Weights of a small GPT-style language model, trained from scratch on English Wikipedia.
Size: width 256, MLP 1024 tanh GELU, vocabulary 4096.
MLP neurons of a small language model. Each row is named by its layer, matrix (up: input weights; down: output weights) and neuron, and shows model dimensions 0-95. Each number is 200 + 30 x the weight over its row's rms, rounded and kept within 0 to 999.
After each neuron's rows, "fires on" lists the tokens most often at its 100 highest values on Wikipedia text that the model never trained on; "fires in" lists the words (lower case) most often at its 100 highest values on Wikipedia text that the model never trained on. A number after a token or word is its count.

L8.up356,179,198,192,190,173,205,236,184,170,226,232,233,217,169,165,196,214,225,196,229,191,188,172,204,241,168,133,177,173,214,221,193,129,187,137,240,214,160,220,174,254,195,175,155,201,168,229,201,207,189,215,253,189,166,209,180,210,196,194,166,199,154,215,162,216,213,260,217,154,175,180,183,257,223,217,236,202,152,249,195,148,168,213,183,251,223,187,222,197,224,157,203,168,246,114,228
L8.down356,186,187,168,186,211,172,171,214,224,251,215,193,205,227,171,222,197,217,156,159,244,198,225,193,194,240,181,148,182,251,229,195,230,143,192,232,223,176,217,105,216,188,258,164,185,143,236,221,239,191,223,225,200,174,188,243,192,187,278,191,226,169,206,208,236,159,209,194,138,241,207,199,244,181,229,193,232,196,218,191,194,175,187,202,212,178,227,233,218,215,180,224,201,152,155,254
fires on: " was" 53, " b" 13, " being" 6, " be" 6, " later" 5, " is" 4
fires in: "was" 53, "being" 6, "later" 5, "be" 5, "is" 4

L8.up555,215,184,210,199,261,242,186,206,161,142,177,263,141,194,199,176,180,199,176,199,248,236,220,208,152,221,183,199,205,178,180,184,138,243,230,239,209,175,200,235,217,230,176,180,195,120,119,229,232,162,240,231,135,201,182,212,181,209,196,227,227,183,182,202,231,143,249,196,188,209,193,183,213,210,252,213,178,235,211,273,227,212,197,201,212,220,143,159,166,181,198,191,195,183,174,230
L8.down555,200,222,181,218,179,195,216,176,200,218,174,170,164,249,216,234,176,181,190,182,224,209,218,255,199,182,240,230,170,220,147,187,211,195,233,164,217,205,201,144,150,169,188,175,232,210,193,180,183,238,162,246,150,167,254,216,187,177,194,185,178,205,186,207,273,210,244,236,227,210,165,192,214,219,196,195,199,209,228,213,193,199,127,157,167,216,185,182,173,224,223,182,149,176,155,171
fires on: " the" 67, " same" 4, "ro" 4
fires in: "the" 67, "same" 4

L10.up56,240,213,190,203,197,173,202,184,190,217,183,209,257,200,222,247,192,195,205,214,272,190,234,187,221,231,205,172,215,197,145,194,211,191,181,198,256,217,277,201,188,162,270,217,216,226,224,230,173,199,160,197,203,222,185,216,161,224,184,160,209,168,177,199,183,197,188,137,172,225,207,215,202,198,246,231,173,139,192,182,167,165,220,179,224,236,173,188,218,192,216,210,200,215,239,222
L10.down56,179,200,190,212,173,224,185,165,149,168,227,189,240,201,188,187,200,230,187,208,199,176,212,175,144,228,162,240,190,166,208,212,146,166,199,200,166,197,241,183,190,147,247,226,139,168,236,235,232,210,149,228,170,173,200,224,220,200,230,163,213,190,169,203,156,177,193,192,218,247,261,199,191,182,207,178,176,173,216,227,238,213,209,186,200,150,214,284,215,189,247,236,208,207,247,222
fires on: " a" 64, " A" 26, "ol" 6
fires in: "a" 72

L8.up565,225,148,198,232,227,174,169,194,164,247,197,189,171,184,184,180,134,217,171,210,150,243,248,165,214,199,151,206,220,202,185,207,194,176,172,181,213,232,229,164,179,230,189,200,182,172,145,175,211,205,249,211,181,189,221,165,212,194,201,245,228,248,198,183,224,160,221,179,186,208,189,228,164,258,230,207,232,227,235,154,168,155,214,213,201,237,182,165,206,248,209,160,223,204,159,227
L8.down565,155,229,176,174,197,193,170,192,192,274,194,203,209,200,184,202,171,219,173,217,209,286,255,190,183,213,228,178,170,223,133,218,148,214,232,207,188,219,188,231,204,203,153,160,226,173,164,211,172,202,249,150,178,132,218,197,143,232,146,125,220,206,197,112,148,170,203,215,192,206,198,213,237,199,230,163,212,200,162,206,190,252,222,277,181,193,211,184,186,212,188,188,151,198,190,324
fires on: " the" 100
fires in: "the" 98

L10.up871,231,217,227,176,231,179,245,240,174,165,198,236,236,157,221,235,125,168,223,234,242,176,192,218,220,250,237,190,187,187,193,217,161,198,188,203,227,249,206,163,214,162,208,204,156,237,209,174,196,219,206,266,208,232,222,229,173,131,206,201,212,135,203,249,211,208,227,190,194,207,167,186,207,196,205,213,193,193,220,171,230,200,155,185,138,224,161,229,238,192,224,208,165,221,208,223
L10.down871,176,214,179,230,216,191,189,206,182,217,224,160,240,277,198,193,238,192,170,218,182,144,204,184,224,221,230,159,217,191,218,212,206,143,133,176,178,196,203,209,209,180,233,192,129,216,252,274,226,211,178,217,215,206,253,246,200,192,251,193,219,163,188,222,179,133,236,198,235,245,184,184,165,236,191,183,159,198,176,154,219,185,179,158,190,211,221,128,190,203,156,191,190,231,200,235
fires on: "A" 56, " a" 17, " A" 9, "ong" 4
fires in: "a" 45, "among" 5

L6.up387,205,198,234,157,235,218,200,238,175,183,181,194,201,234,222,183,177,238,212,179,173,141,260,188,186,151,201,181,195,204,235,213,199,169,217,234,228,171,191,208,175,151,179,204,226,206,221,188,249,193,200,219,259,171,217,266,223,210,175,215,123,139,185,195,221,232,250,194,183,177,209,195,213,149,160,228,155,199,198,191,235,175,309,182,230,223,272,213,168,140,196,258,210,187,170,221
L6.down387,206,184,192,171,199,197,183,210,174,303,151,190,196,193,174,232,247,224,240,182,195,170,215,184,191,198,216,231,198,225,237,198,218,191,236,232,128,173,230,153,165,260,148,192,237,225,190,229,147,168,254,195,184,225,221,156,160,145,167,187,209,214,204,211,199,220,179,198,144,180,177,151,227,197,190,195,235,235,240,193,158,193,219,179,219,206,216,159,215,195,212,186,217,194,201,196
fires on: " was" 25, " of" 10, " is" 9, " for" 8, " v" 7
fires in: "was" 25, "of" 10, "is" 9, "for" 7, "are" 6

L6.up855,169,157,217,91,171,184,226,195,190,177,190,203,216,190,225,196,214,235,231,219,225,234,240,228,260,222,238,210,224,239,182,199,158,204,210,227,232,190,191,187,164,164,179,163,177,187,205,221,246,203,205,192,227,223,214,189,218,172,205,228,201,212,216,216,173,240,197,197,228,187,176,242,198,189,211,213,211,199,207,154,239,161,196,182,123,186,229,249,185,192,158,185,204,163,152,248
L6.down855,216,280,194,297,202,189,230,231,233,154,234,186,188,217,180,187,197,156,176,226,199,192,215,200,166,144,169,209,145,136,199,212,231,192,172,206,180,180,204,197,192,185,225,259,239,231,171,157,198,168,203,196,202,246,242,209,183,171,194,215,202,262,169,211,174,196,266,209,205,184,255,205,151,181,187,177,181,187,150,194,227,180,201,217,211,261,208,260,239,180,182,219,164,199,209,191
fires on: " and" 35, " the" 10, " a" 6, " an" 6, "ck" 5
fires in: "and" 35, "the" 10, "a" 6, "brocklehurst" 5, "it" 4

L5.up323,211,223,198,174,197,142,178,192,118,220,201,214,161,186,201,252,159,212,214,226,180,231,207,205,222,226,190,150,273,204,203,194,178,201,156,196,174,229,243,236,196,247,173,208,207,204,183,193,206,278,192,214,226,231,212,217,173,188,192,257,283,207,190,141,255,153,207,164,247,200,231,207,221,181,179,186,189,267,197,170,203,229,184,207,211,193,226,221,177,229,210,215,209,180,159,178
L5.down323,194,255,201,247,151,174,162,254,183,269,214,182,143,239,162,219,181,232,182,213,208,234,178,153,193,232,233,186,220,214,178,189,204,218,240,159,182,191,206,188,197,172,205,202,166,169,213,201,183,192,186,166,233,204,206,178,180,182,237,189,187,179,209,124,131,244,149,190,209,246,200,235,182,153,181,156,199,135,203,183,176,211,180,200,170,186,228,164,157,150,184,173,199,248,218,300
fires on: " the" 79, "the" 5, " railway" 4
fires in: "the" 81, "railway" 4

L3.up767,206,157,202,211,227,160,160,177,190,189,185,207,228,281,255,181,160,208,186,228,202,151,219,208,186,168,152,225,195,194,170,234,242,237,220,196,162,168,209,205,192,205,185,164,165,197,220,171,192,154,262,158,184,220,233,156,183,260,225,204,156,186,103,217,190,147,222,198,215,243,194,244,173,211,215,206,230,164,207,203,199,197,204,230,199,187,232,273,169,231,256,222,204,181,171,199
L3.down767,241,261,201,175,234,199,205,181,210,249,156,205,177,204,166,217,214,213,168,236,189,179,196,159,224,218,153,206,163,177,210,260,241,165,203,247,210,194,174,211,216,263,179,192,187,186,220,185,266,217,202,181,220,215,247,180,218,198,200,204,164,174,162,190,153,223,234,182,196,234,127,225,269,159,167,180,213,167,185,183,206,165,169,205,169,217,140,203,183,213,161,219,216,200,217,241
fires on: " for" 56, " For" 23, " F" 6
fires in: "for" 58, "forest" 4

L10.up309,179,210,170,224,227,201,252,226,160,226,262,182,238,225,221,267,159,187,182,246,146,196,186,209,255,196,232,186,171,204,150,192,187,281,198,124,218,247,180,225,175,186,223,150,191,162,188,216,219,208,199,227,206,198,217,250,201,202,133,194,262,167,143,203,204,155,201,222,189,200,213,248,172,230,244,162,171,154,239,201,212,182,171,177,225,221,191,189,192,244,212,199,194,232,161,228
L10.down309,200,233,205,244,158,242,177,203,222,217,231,190,171,204,231,180,257,209,257,205,176,191,200,198,174,251,211,207,202,192,186,240,202,211,186,147,196,275,175,158,172,141,193,233,152,198,243,211,225,168,160,214,220,188,201,230,201,226,223,181,203,175,206,217,215,264,216,169,162,194,142,203,215,185,155,250,169,208,136,169,198,264,168,191,157,157,202,202,235,164,176,229,166,202,157,230
fires on: " a" 97
fires in: "a" 92

L5.up609,198,189,159,238,196,182,212,210,137,153,185,190,175,265,170,229,227,187,226,263,210,165,191,199,216,183,209,191,171,149,197,122,236,218,222,239,184,215,174,213,216,165,199,195,265,247,240,232,207,205,202,199,191,235,154,256,227,204,191,137,193,163,217,211,218,206,194,222,259,221,213,190,173,215,147,215,199,229,163,215,165,151,236,221,243,228,195,196,215,186,202,152,187,154,172,264
L5.down609,175,180,236,144,195,202,211,184,222,258,175,183,159,184,188,257,207,208,171,220,240,225,235,220,214,171,167,188,243,223,178,239,207,245,219,168,224,202,162,184,207,212,259,230,184,210,184,232,215,191,195,204,173,199,198,167,210,133,250,175,198,173,158,226,194,211,212,153,195,216,174,195,230,215,184,226,203,197,201,170,229,196,227,168,244,236,210,190,196,196,182,238,160,203,172,295
fires on: " in" 44, " to" 15, " of" 10, " during" 8, " from" 5, " for" 5
fires in: "in" 42, "to" 15, "of" 10, "during" 8, "from" 5, "for" 4

L6.up449,162,204,182,226,178,208,185,203,186,181,198,220,124,194,193,206,154,180,218,240,209,230,187,143,271,204,188,217,214,238,232,201,189,200,205,222,143,152,184,184,226,228,207,160,209,177,211,158,173,183,210,204,222,223,205,219,201,233,182,185,222,191,172,244,169,269,220,186,210,209,185,294,177,209,211,256,159,190,171,174,231,193,144,246,211,221,235,234,213,229,198,207,218,194,230,260
L6.down449,269,207,193,201,173,246,178,230,206,192,191,169,178,217,218,241,200,231,186,223,221,185,133,210,193,174,204,210,211,212,205,235,249,193,154,217,256,209,206,259,218,161,189,200,170,210,210,210,242,254,185,206,239,186,216,136,220,205,223,230,193,184,220,205,240,154,139,204,218,204,207,222,204,229,156,187,168,256,241,169,264,181,239,218,200,182,213,151,262,146,199,137,224,189,201,260
fires on: " the" 47, " with" 7, " each" 6, " for" 5
fires in: "the" 47, "with" 7, "each" 6, "for" 5

L7.up641,182,187,167,217,240,190,244,225,264,244,198,214,188,149,189,263,162,186,206,198,186,202,212,187,268,239,221,220,246,191,205,242,215,224,175,191,177,252,226,227,250,157,211,197,207,158,225,191,196,231,191,221,271,244,200,185,167,201,229,205,247,221,183,242,201,173,221,224,227,236,206,235,197,227,231,195,160,269,284,195,216,198,212,205,162,193,177,200,198,219,211,194,162,203,157,191
L7.down641,228,186,230,234,229,259,238,213,207,236,222,177,191,174,213,157,217,233,262,240,233,219,218,238,196,263,221,212,133,219,189,173,191,260,187,147,178,223,173,177,177,138,189,258,195,211,207,196,249,174,223,205,188,197,159,201,173,161,182,177,217,186,184,225,191,188,210,212,203,237,215,196,149,213,171,183,246,170,206,202,197,199,161,201,182,189,169,187,238,150,190,202,206,249,198,240
fires on: " a" 67, " A" 14, "A" 8
fires in: "a" 78

L7.up26,182,168,178,144,203,200,205,214,165,213,156,198,188,204,227,273,204,212,198,218,217,215,235,197,202,225,156,183,219,141,208,231,238,227,244,218,159,210,234,228,177,270,179,229,177,158,201,159,216,137,216,218,184,167,225,182,222,192,188,206,206,191,239,201,187,224,261,168,216,232,175,235,208,182,230,258,237,213,200,167,195,206,192,168,201,171,236,201,263,212,189,165,240,208,230,219
L7.down26,162,146,179,151,215,217,184,201,192,250,167,170,175,157,207,169,256,205,218,193,203,212,183,185,149,231,211,236,178,216,177,237,156,211,188,191,224,216,166,174,211,242,223,185,153,179,199,216,244,231,190,216,230,259,191,192,211,243,201,235,229,201,155,162,202,208,218,218,141,227,181,220,197,162,233,180,188,131,197,247,154,175,163,227,177,178,220,182,205,162,227,269,172,228,164,240
fires on: " under" 31, " h" 14, " for" 14, " with" 8
fires in: "under" 28, "for" 14, "with" 9, "at" 5, "while" 5, "by" 5